python train.py --n_layer=11 --d_model=768 --n_head=6 --n_kv_head=6 --head_dim=128 --d_mlp=3072 --vocab_size=32000 --activation="relu" --norm="layernorm" --norm_place="pre" --norm_eps=1e-05 --positions="learned+rope" --rope_base=23300.0 --rope_fraction=1.0 --qk_norm=false --attn_scale=0.0884 --bias="all" --tie_embeddings=true --parallel_block=false --init="normal" --init_std_qkv=0.0259 --init_std_o=0.00551 --init_std_up=0.0259 --init_std_down=0.00551 --optimizer="adamw" --lr=0.000701 --beta1=0.9 --beta2=0.95 --weight_decay=0.24 --lr_head=0.00983 --grad_clip=2.0 --warmup_steps=382 --schedule="wsd" --decay_fraction=0.555 --decay_shape="sqrt" --final_lr_fraction=0.0 --batch_tokens=262144 --seq_len=512 --doc_mask=true --train_tokens=1762000000 --steps=6722 --dataset="wikipedia_en"
MLP neurons of a small language model. Each row is named by its layer, matrix (up: input weights; down: output weights) and neuron, and shows model dimensions 80-335. Each number is 128 + 32 x the weight over its row's rms, rounded and kept within 0 to 255. Numbers have three digits each.
After each neuron's rows, "fires before" lists the tokens most often just after its 100 highest values on Wikipedia text that the model never trained on; "raises" lists the tokens whose logits its output raises most directly, leaving later layers aside.

L4.up1429:115147187082076126140105123119127121125152114177117141125101170141150136098108082112181149096073118136113151148148153125145157151131174130065077131159146119090174082109079121123076155144116125094188151115139136129143141138058164146163137135100122124175132088122140117123123148106162171113168137068140154053142121051173159079090199168134147127115103099118153144171134166120130155151116118130105127117161160098156129192116156115121113134104127110148128147159130098111076123190085129131179161133108171216119129167101148084180099101158060136135196095139110077107130116137150150109112142148116112102154085127135157127102136132077126172149144123115124045146157152194107107108187117145167137106149113175097107173132096152117068091198137132108048154114119145084077123118112133
L4.down1429:116157097144115071119095157069192088100111140144065157111123173159144094104125068177134105100100086093134102152167164136161164070119166060117091073093172113131121109126108152075095171109111129120137144135106174114097159127101154177081101157109155113161063108114131106147060106109130158082115174150117105148054178092136129060112089120098154131123133152124160125132128128132134188206151126154120160133113112114101086157128086132097136145137175131136090110140127147128128131117153140094169220124203140111117107157193106147115121129136113151067109130116133116100147153134112125110135084151155137119154101102104078103139147186092118144100093112129124148110157144190131180163136112149123135157163134161169136119092153066107114086157162148120088158111104177061088065147102193
fires before: "\n", " ", " –", " 3"
raises: "\n", " −2", " 2", " 4", " 1"

L4.up2148:151128167074113097186137203093151204113151047103091133166119175117143117137119131073117153112126168147121133136147117088076109135172133077126116159156121133124163208182159053059124184153176100163110089097157076071091107104186123212148129120150070151100159093171146157145118109154104129153097131123118160069083148129118122140162084164083061134121125024125108148045127098135129185137185090145195115136120133123127105164099154183091068110087157139055120142139161059098081174149123108155107087101146122107107106080163117127106099104120151150161131079161142127076143075131149163138122140126126077090139147155164098105108112126153154138135098103105129116095149127113184161069143117138148120133103131100108092131143097120109087128195163164168077137141096171139143162114138105
L4.down2148:126141131094063132150079113095130107150163153112133135133122166137116167148065149115128091103133129100164147165107108140118138069108177138136138086155111164142167172112134135121118124101120083097123140144092133105135107087090091201151178142090141145126100122097159139109103129093102114131134152109172121104131143130084156104122134114130130143087142121079162116118124134117129122133123136148131086100071113140109139129211124088100137080149120114116120116146130182113112170120168166130141133132160116150164109149132136092092163118119108100126147150118101112125156104124168140124091172085137186148123099132118138136099158120165151110134143127123086141173118172116097163158119098161067148175134147159145096151133149215143099140134164166120124124138090166129100141070107159
fires before: "==", "\n", "The"
raises: " Though", " There", " Both", " However", " Although"

L4.up2610:173108175107112117166115201078130125109120101112089087143107144095130144097153124136101166130099118147140196143112154153189125163168110097133127152167106141125100111140118071105088125151146121050170154153108115118141130089155135186132180157122125168085162079166157124123135151176144077089106174157104198103140093137101124113152097169065059103124135053114163162084152142140150131143131144100158155072113129136123119182121147152162093157097140101153135159132184114192148099138158129122139136117142133148100083132149081097105101117140073150158152122198121125111119142134157105133119146156108144133129157166136091110099150110153119096103070179113100124131129142094159149112086159130195099127098128104172080107097078141098083147107150172195106067100107147108145158111121141
L4.down2610:169112136123080102084153146094179097172168174098106101139117168135144158136128118165139102140158130174130116072106073103155141136139134093087082107122123202175120205129092098155105135114131099116163155134142120115130117142147117169106165169116181123115190127114097150028097114077153113130167130126118134160141142118102218133150128142152135090055136124099186151162086134107161110113131118147143124122103089139083157138159092096097120129168119170116107067136125136175132126065142159143127163133129098128091110144119163136122133123107101147074105098109133086099112084116151147173141132133089157158143173133156157135135103127084156108171131130127059189177134117150098143151079144105128078153113111152107082147192132176134171134102116141136095103109127150215078054119103153
fires before: "==", "The", "In", "On", "==="
raises: "====", "==", "Following", "===", "”"

L4.up2893:099089170109156093149163129092126100145155119181127079163103112121129087093157129108126116129141113155075147091129072158082128035152163162153095166127127122100162117109205149092098145120116121114177133120080220148079161150151159158127082115104057111180089107153099101143144119142129139139179096072090126135090062184118131119157135170124086138128109146100151123120124126137152132153133065114088084192152124088118129158117132140123101145158087101123098179152137130144110146113096085144153104175177153158150133135117159091114139144134101114114138126148168169136092100111154156093123161122052089111161080055186137131086130158145075191189083206106145088144136114113131113193122138157149055196089166102075076174137113156131078104200148118061124083158096154048091144163140169
L4.down2893:126100119141147119103146110105152096150083067145085184116143132117119101090105086156133116128140096179203148155085162148118176192102179172123122161145173146115137087101155133109146100145221127087079154145143118130068153137180084143117061150124132132170033130138154127079146140144154153104122171103135093147114096152175132086148145134121124117176141177119132117148167127138237124121126098126118139173154144152129157107151152131077129169072155135108092112156122165101140077122186120115109184161147127128146178184123117130086144112130152139103132131120148144155098156123182161146087118105127160104129117125151143115092143130152139118121114153145063091104178109144090111150081096094155157088086174102146133140097094075135120091145141175113126172181086134094186092170130161
fires before: "\n", " ", "-"
raises: "-", " —", " ", "\n", "==="

L4.up733:122148093094147106133151135112125188169154047109125097093081199110095086141150149046119099192108175171124114111132153147105171089100134160123144141082169144124162192113110135102111172081186055167142083100174104123095095122198173112162086165175117138096142106178127139172123116096088189164123084089077103063118096090097116148135125172132095158135088068116146124111132110139120180120185074158169155145131104092104175121151130158172080093089159122145148183097127058122060153192104159093127137136217160065151104095168093144154070131092128154146089116148141176143130087138145138158170126145102158154180103132092084133066142101108125165180106153126113090145162090199174121073144128118100112105156145160091113113139076121087159134184134157093114132107096132125148122142141102
L4.down733:116135069112098129136087129139114114103126131147128139131145174160137138088116112112110115124145124094154152117112100135099115130152172131099147111150147137153161132103137145115144119127095123117147131099104098125096135095104120160153128133096129139128087152161131106119067111137129155161136103125170100114124136133132137119109119081132156123109142100101154131136124113118096124107112133129113084140103087100120141159143146085106120122107086087154124161129120172153132149127145136148145150134158128116140122135143110106159094150134109140121139147120114129162151076119113151141123149135114133130148132140143156149127123136124158137123132135137114129136136135128102148119153117137146133138150153147125095087126122153130117120102112116129133151140088128149131116136139151
fires before: "\n"
raises: " Their", " According", " However", " They", " These"

L4.up1237:156118076092130119193186174101108164163130115107092126084106148107121078150145079082131150161079182146151138134142163127096096111176128094166145145119117119095159218167090065092099198086184102091135099149128113121105140120142165120160132109182085131062152086134093164123101114146120147121104160158101094146094086112086146116132122177129026120138126101124145160053152089157120169084196024154183126086148113229113175105109177139108072107095145150163179217122125089159109135087101164114134122151135126111154099042170124127091063144199081127110117075140155135125157122099161121135199107150129138067079161147109096100091118059094160149168083135127124126131140128177158153083127099145167113137139127164119129092130079145104107114158175192157108146109067148163148143087156121
L4.down1237:161103134122100127103089156113134086151111153132118145167113155164092117126083098133114125107144124138197147142104072133141139121154162139122125128154098145148146158107149149128164121115118108110104140156091111161100129097115128174142140164103145120110116145116090156101085066102123145117152133101162135090156129174075105120115128091088130102117106124107174109151144102121109125136117129119154097138091107126139124146141127115115152105109085127131108133170129165089167101108147153122140171118133132134129134147130096108121145134103115116124106147114106106171147108132116113131073150150107162144157137109133120120125147122159133092118106160131114166104119140114091156131110121159149090138128164147149100134149122154144131116109128141182140158132098126152094118144120130
fires before: "\n", "=="
raises: "However", " Additionally", " However", " This", " These"

L4.up1655:130161096173138055140182107068125173106174086133115149081126167171090134105137111094135099117083122168128143132105152189103176097096134123118150154094152111145148134128102136138136116074206086158157131147134140108129157127118176147102132158108079141142140136186141166111146119045123136109153122117122146109126097109102135179137117158107045121175112107130143117139136101224141114138164080215153130117123114107107151120133147113092113173104150171128144187116151081165035102175110191174144145120156147125139094086146116142111089178107140079170131159126130107137144106096106140074151157196126134107140123080103113098133143130147140179112138090028112122162183129182067123079163129154112181158135139102060122181132068095126178122161169132165112151099117115149152128147121102
L4.down1655:138191087120120104142071118135131100117158136138133131117108158123145166116091105166136148160175085112171160143099126120119139119122240139165144130138146098155158170090145115139156113098172128085128077155059170161135107089162112165153124166092141142153063165168118126105082121145152143148152120141150096104123137135097127110158109105092154131151153138112140089086110115148122139103093135100111110148121070114144099150138167100123134076156091120171123175127079189099145163156158105178113143153200091115108168132136104063120122128103050154115119179083112125173158077166140186104096135149132127147118117108137137138104104147143217144117134135115103139094172084082094153089131098131121102148144206171117114095132091139143144085130145155091181150112088139158119115124140163
fires before: "\n", " The"
raises: " There", " They", " It", " Their", " Although"

L4.up1524:119115136116125123147120149138112193138140083131129163120123162116151065131118128091118113155058171129090129190140136102099126072153161136151108135123155175080163183108121065170130161094170150132106102113169100149107104108123108159199098119169165106117151115153137240045128112075094122152130161102155092146035111105114136104098203138109135194080087055111157162119144155131141155100203105177184165124119117130151112117139058138080141054155131151078136149105152109109136141154138074117144129139175125115140122092210150142119076153150173164098082152134061188078186119118135165137177134141060137195127158129115155104149096121118135124092178140126082049111144151118097158109106118154135131135146088173169115140158144139124090137204108155117026153186110142134186111055163139
L4.down1524:118075123094079171101101114127117111122123144122156109079143135166141168144097090120128134110130148129150142152108120133073123125165160127143145138123145176160127139148137138132111131161114134147138133141088144156130169136123142204147165135116155120111104114108131144088096111138138090123131136083162101121100162120123127133110145100088173103114147121124120150145127110153129118108132136103177091108127093132116172127163120085116135147139020124145130132139077160133137097123134156169150163146148106112148088146141147146164131150119135141118136162129102130173127144110096149102102168101117169119112160135142149117118153152119098125132105120169151102121115143179096134109143130130108099112156153123149105102115120160135075123134125110156143133118122147119147124085111154
fires before: "\n"
raises: " However", "However", " Despite", " These", "\n"

L4.up1606:101146112094130114152131166103135173178136120118087058115129141112185118126170084151104133127078095167167147136147150107192121138153133073076131121141125121131109114091139095158170134100123182171202117089143097108143130148161188176163179137182053119092109104172168187078122122123154116120111186118153144121141147055133112166184045133130122087126135101132094128127108122128135112115170125177111173122153145069129173094102142132180123137140174171160156140162146145173100150136158129156120092111095167146181115136114096146135126206100122114229206194101073099154137137085170160122093061098119195095121124099112043102112099120164139134055141124113139126159118117133127118161140135090146129093116154113194145136132100136168059126069099091103126151119181147122141118104108131
L4.down1606:143202104126117182099109148084157075133158127132096174084120172159108116178113121100076113180106166196073116093116135096123156126127128096120117118114109168170112123142121114170144098110088142090123125173105088136112067127130120150155141118101140117115137166143071167096084157146143097059139136190132129108147184098149129081134142141138149166118147119049068158150101159152255167151108118152151188062060058132111179150099101111145164106191111125172155127091104143120120147064148122119038175113140117113154131137131112134106150142075077127159138096126183137125144196077152162121087144120078106081070189131136158177130164097112123111141177157152165200165148160144121098121143142155115111158110106125114103114133172148166161145118149148121127169081074132142081168111133185
fires before: "|", " be", "|---|---|---|"
raises: "|", "|---|---|", "|---|", "”", "|---|---|---|"

L4.up565:132089124146115135075139194119134171171103076089062130113111124096166137110115129143097089124160111155136120104128090154144127089097108117118172182152121028130169129180036135127074191112152097149137060117089145094125153158174145131154111154115071081096118099196134137138140114114103187136191164137127096138146114115116134144148150123095161081088099134097093129110138161139111142125145127108153183168151101055143196113114113164083129159139125146194116108153079131135088067167107149136112074146135141082111096096126111111128125185129122137143160109099151115187072133112131138069082106175124163155177118105154108162129149149173096145172129102120204098143120103158065156206139132171126103100116185145088135152110114128103073119235156106176116092152120141180191084130088139
L4.down565:150168105122176142109094081124200136131138101096081164076112113100060171117132109162119111170157076148104124043151121139150183045118107122106146097203116143146123103134110141131140180162106134098151130132097135108109116139086100067112070161124108105138123119182176141115149183103051116204138110097101148158131082107073178174153123116057142145102180136167112169090139112123181133145161176123126130085106153097108152083162097117096148127117150154068160184132158082132116130153095158126118104153164148126111119185176127119175150125124135159065098130134088140128168128126123134075155087104163147170152201090159098167082087150121120163098126122095166130143085123097105135165142081173131137111139178172115160130119101154129147142178204092123086131110157078120119133166065156
fires before: "s"
raises: "s", " that", " itself", " themselves", "whose"

L4.up3050:127132120056107111154205100100105191118134128092124103077100190186126092117143112058175062151095172151134117082120137115106140072118155128115154146130170151101150209133127115114119164092179106140169093126188121142059120108212118150173129108179104125126136119157128141111121125138084157143108165128104138086091122135111122114116085144129051114124098091114136113147104050141116163138193087157143144134121121104116190115124146120083057099077142100123135147098119112115134152173080127121150140121211117100144118065186075135147059144134111154121096075118160138116190092138142191188218118161086160117145097142110078128093130116172164136129132108105125130116156172156136131104130131128103166092160122191106110072114108162077142097158175145166104119087114133165122133119138112
L4.down3050:108170108086082144127027141157120074107141159111134139131169189193119153113095117134116108106182124082163161122128099154110138128142199128120126143173130141164138130117163132096168106124095110095141127123085104124123090085058133204144152173121153112121091203161113130093063084128124129136141108110138115103142167137088132117129113072111168109097136155118161109152127111120086120135093139124124078120066034096133165197167127076105152134136082098155108186138087204149120149130170180129154166128150108109143106163130084071165100151132083156143121117124120131152139088116142126136100180131136125155122152140132137143113132163146164102120135150132104137156150143124113121121130103146155148151178182143135093078149122144132123129116120153122124197152082143130137098102111165
fires before: "\n", " He", " The", " It"
raises: " However", " Despite", " This", " After", " Upon"

L4.up2002:140082161054122125134123110066062161174146108124105123148127185111092126165124168064161098124067156150140148123119161104151131112150140091127163133106178074138139151139113099123121172116186087132130136122129130116116100123143153096166143160115091138155146142184105156134153077116063144116104158107138132049085125067114109193152141136096101177122133065118154169094131135176114148123219103187175120111111125104104186130137150135165042097128145125104108171109175099130097163196100123130165124140148124179125067131189116156172036151053129166143101135163111095135150151114137136161165134117119109110187125119054142157111186041112143132119140154096143148137174128133171159121178141087156148116112129133140067145105080185100104142199137194140134134110138161096147138118123081
L4.down2002:114128122098129133138120116124134130101126121117109134120165143142129112111127120117128134148134140122138123130126143119128135111135127133114112133123118126155149123133128119110142126115114127126128124119149121133106141108113126127154140129115132133147116121112116120133116134134130121139150130129149147123121141093122105130107113102126121123117174100139145129124135124110100129138139142147111109133103129102135126082137109128120139107106107118124123158123149142150123146140140132104139128131145144124134107117126129134142123130143123129152150136139132144111159135103143145120120127119140142123123111138127117143104124109154129115135126129142134126149141132136119116127106126137133119153135148134141137137115140132129109140125127153131131131140124136136122107130123143
fires before: "\n"
raises: " During", "\n", " In", " From", "ice"

L4.up2661:124136134108160102113130100105158175144143067165174123049117088141157146120133148124136102146151134092073125176141108111129148196166071092123093117087114169156165140148048118145142164115090113102141144128147110173133136051181146168105190133091114148148122110184133108071142095094102177107117193113112098111115069080125148122092138080137099131115107058138139129179129119173146103106142128138195098166154175144122187105137169100125146099104123142128166156065162109128189096120050099139125129103121125145096140131113131132063118123094147131117138144164118187109074131121136161125128032119101103123143170051137152102088115101205102158214122153177162123133153124146158149153103170167120128070099167138098000152089129147086074162175186091095097082126147130137152152115148173
L4.down2661:162094127147144188117139099155162182136159158180115133092152098177149161135120197119167117155102077136115098066093101139131153183161114113139177138167101151180080116094135081099129093108158176145086159132116151144090144103135116134085117102158106134108099064150111078120105117124078130102077129138050114103079164111111144154153151091188132116077109148111169105098069111105131120111145071121173064107156154138127219145124206099149098041139124100111104093123083163114108125124127115129133120105089149102089126159129144121136123142129099166067127169137163186116054085107071127111069087105121132087132115111102149142130165159156144166136146150090127145124108088129076090117078139143147120053185172137138142145137095092176137082151174153120080122157188171153123179176120131
fires before: " the", " these", " one", " its"
raises: " them", " him", " its", " her", " his"

L4.up528:152086150128101145086069141094117130184089147126068156140155161112091144154154142067174186107106114113099102118145141062108126140143152116077166162060192128148108132161120146143124143070131064114107111079134103088082129133171118160172141192099112135184094101072129162154131045110102145125130119135162125104087058175114090185145108136140090127135104148098112155091142128153141141105124100151145077124181184073097177165072127140116097166112158177167127165128208169116119106137142106126117127118122207139111138152112113116148107074067169169126139121122142137156106224123128197181175107109069172133110111110119131134196200106178114172097149162098134122145172152195124116101144127118156120140112149071149152129086176120147106106161089067143182109154132172127184118124071149
L4.down528:154135129175136160087131159110143131103135133124087149105154112108095112139108103111130101136163128125147110147088146133098167134162198077127155139117125127106108143122109121119131126127140140129076118142148094136082158077130113095118112087151115148126108183100110135091129164175158162162113110146123108166119169132119088114148149128131136173101149141094138149129115130135255109103131138132095153137091097126112166077097157103134139113186136121155129081168144152141119168110185082143140128127155077152141189099118112154141177129135132118136122144098158171119152157133146142138119120153152114150106114144080165121117098090139113097143129101147125209121151148115088119150159136083142075112096114140143165068160109109216116145096111136146193150111096118141086114123192104
fires before: "\n"
raises: "|", "\n", "|---|---|", "-", "y"

L4.up532:098181119096096168123114122124190186157126121151142082107072155161108114180090085154105098091116047129147116131138116175105143096144154110114075137099124100036117146130107162068164169143159173136195072136147150170157154138201099162156168147176083141136162137156171103082132130142132117147128175120104163097156101152126131102137121136101159084126091057117170119122126143085145169094193109124140102033091085135117103111161099124091114069103076087166128143111093156134112150135138149108131110125075151153148111115136138130138128188063150155126195054147081136139109171105175112093130115102136113128121125135126119140153120075135112174198099132159133104091159122194133160134112178139128156075145151143139151184022115075126120102153157109119139138097090132119103188128152157
L4.down532:181103152097085168135073095098118141069119132150103149128128103181145086156137115136089102156141113093129128088109126168112145137140107117114190119124098145121109107073073151165113136158132181145084146140089120130095097121149139130138184121153210117155127126098143137093129115101110099121080122095044141109112174178117098167155127123194157116055113157081218130097097099122184112140130152121124080058102181097177174122217154120120153134173093086133108135146165122155102108149098086113114130151168146139198132174069150155119128148135159180097110156149173165130120136117192137114076206080111140130152179179092174134144105151185145113110102144099135178116167080092109145180127173157082154096117104130146162149113194122178107166096083134109130123171135188133150159149095162
fires before: " the", " his", " them", " these", " which", " its"
raises: " these", " them", " those", " These", "thal"

L4.up1898:131097143143135135149126139164114096148134088189149102159118127080151079090145095127135098129111098118080097074156143108160104082154090111132157151153184080101146126115128089193130086147058147082218155143174189147090151130148136129127112151128119104162110105158130158087103155086103125138142131140107096132044095139080126147099092179079105140122117139138104170111168149145122116129160091182112100127160154082141154132099121169093163144142120091160060120103122153110124165174151135175114138069086191120135104173125091180097015140124133145157129146122116134160159095129119106117093128085124074149139111049142052066122128090212168132095101148169074148126096116096083128104127121148166195115114141094146131129119112165152099151122127111158155119186112133115167142121169130
L4.down1898:120141136152106203093103155162142102111101149142123125152165109145134088137182149161135134176060145132142151152125128117110141113148112116128090131097162126131113125094091130170158148125160160070171116141183137181140132194144124065126116122110125150132144114119143099127159126115105105086125133096115088165150102109123089148113136130133168064178115120108106150136161112158198148146138096141089114149170134165125113082112113148137114125140111127139107165098159142124118135154124059165103179088161158075142147131134129161145124159145116149099184135102070102144099135143103109117122084156124114130105186112105102131109124123135145127186121170149123135133120103157128140143165176151123097173134134131149129102085102144171211133137117117119087104147078108104171112121102164
fires before: "\n"
raises: "====", "s", "li", "|", " ===="

L4.up1085:160116155125135111192144133088095194120160098110133096120136181154141103110136037073117097133102122120158172132133121116135117087129129105128135113105166131162122157131109127113157107100159101171147143174124147140074126117119152200095105163153048152117110082088164095089082149166107141094124098119040143083106050140068114121125103124080067158141108128136150127075173110137083099125216069215065157115154135130161146168139180091095102154067095106138103151159137131110101146168149123138159149129154150151169081078192103172120073191107075121126091145153149147113133138120169196103125102166151120111132137110160097103108140067169179177145127132106116180131120094067114154083122164228142134146114125103040123189149068178151112117152152194141126120158125169131109137156183133
L4.down1085:145148097154115151114084139113142126145142128109144134150148161113134116109098095138119119137106106077154152114089101168123150179120187131144143185125152147117138168132184100124156112118122128126132123127094121104174134151132078141121091128068168154125061183179099126084142132164127136128166115098144150154149119150121162112132124106086139126134141112105143115119098109095068151083098118106172059155107080150107108176160132107115117107123070152165118136146128196145147130113194116096102142153178107103114123122119145076146135120124125139125139112091093128175120096162167103130149173140110141126135165109124176151112103119134115152138097159139102172101152114127114147140093078099152138169119196117136129111110114143155149155128120129129153170109083127115098139144165157
fires before: "\n", " "
raises: " However", " During", " Additionally", " Also", " This"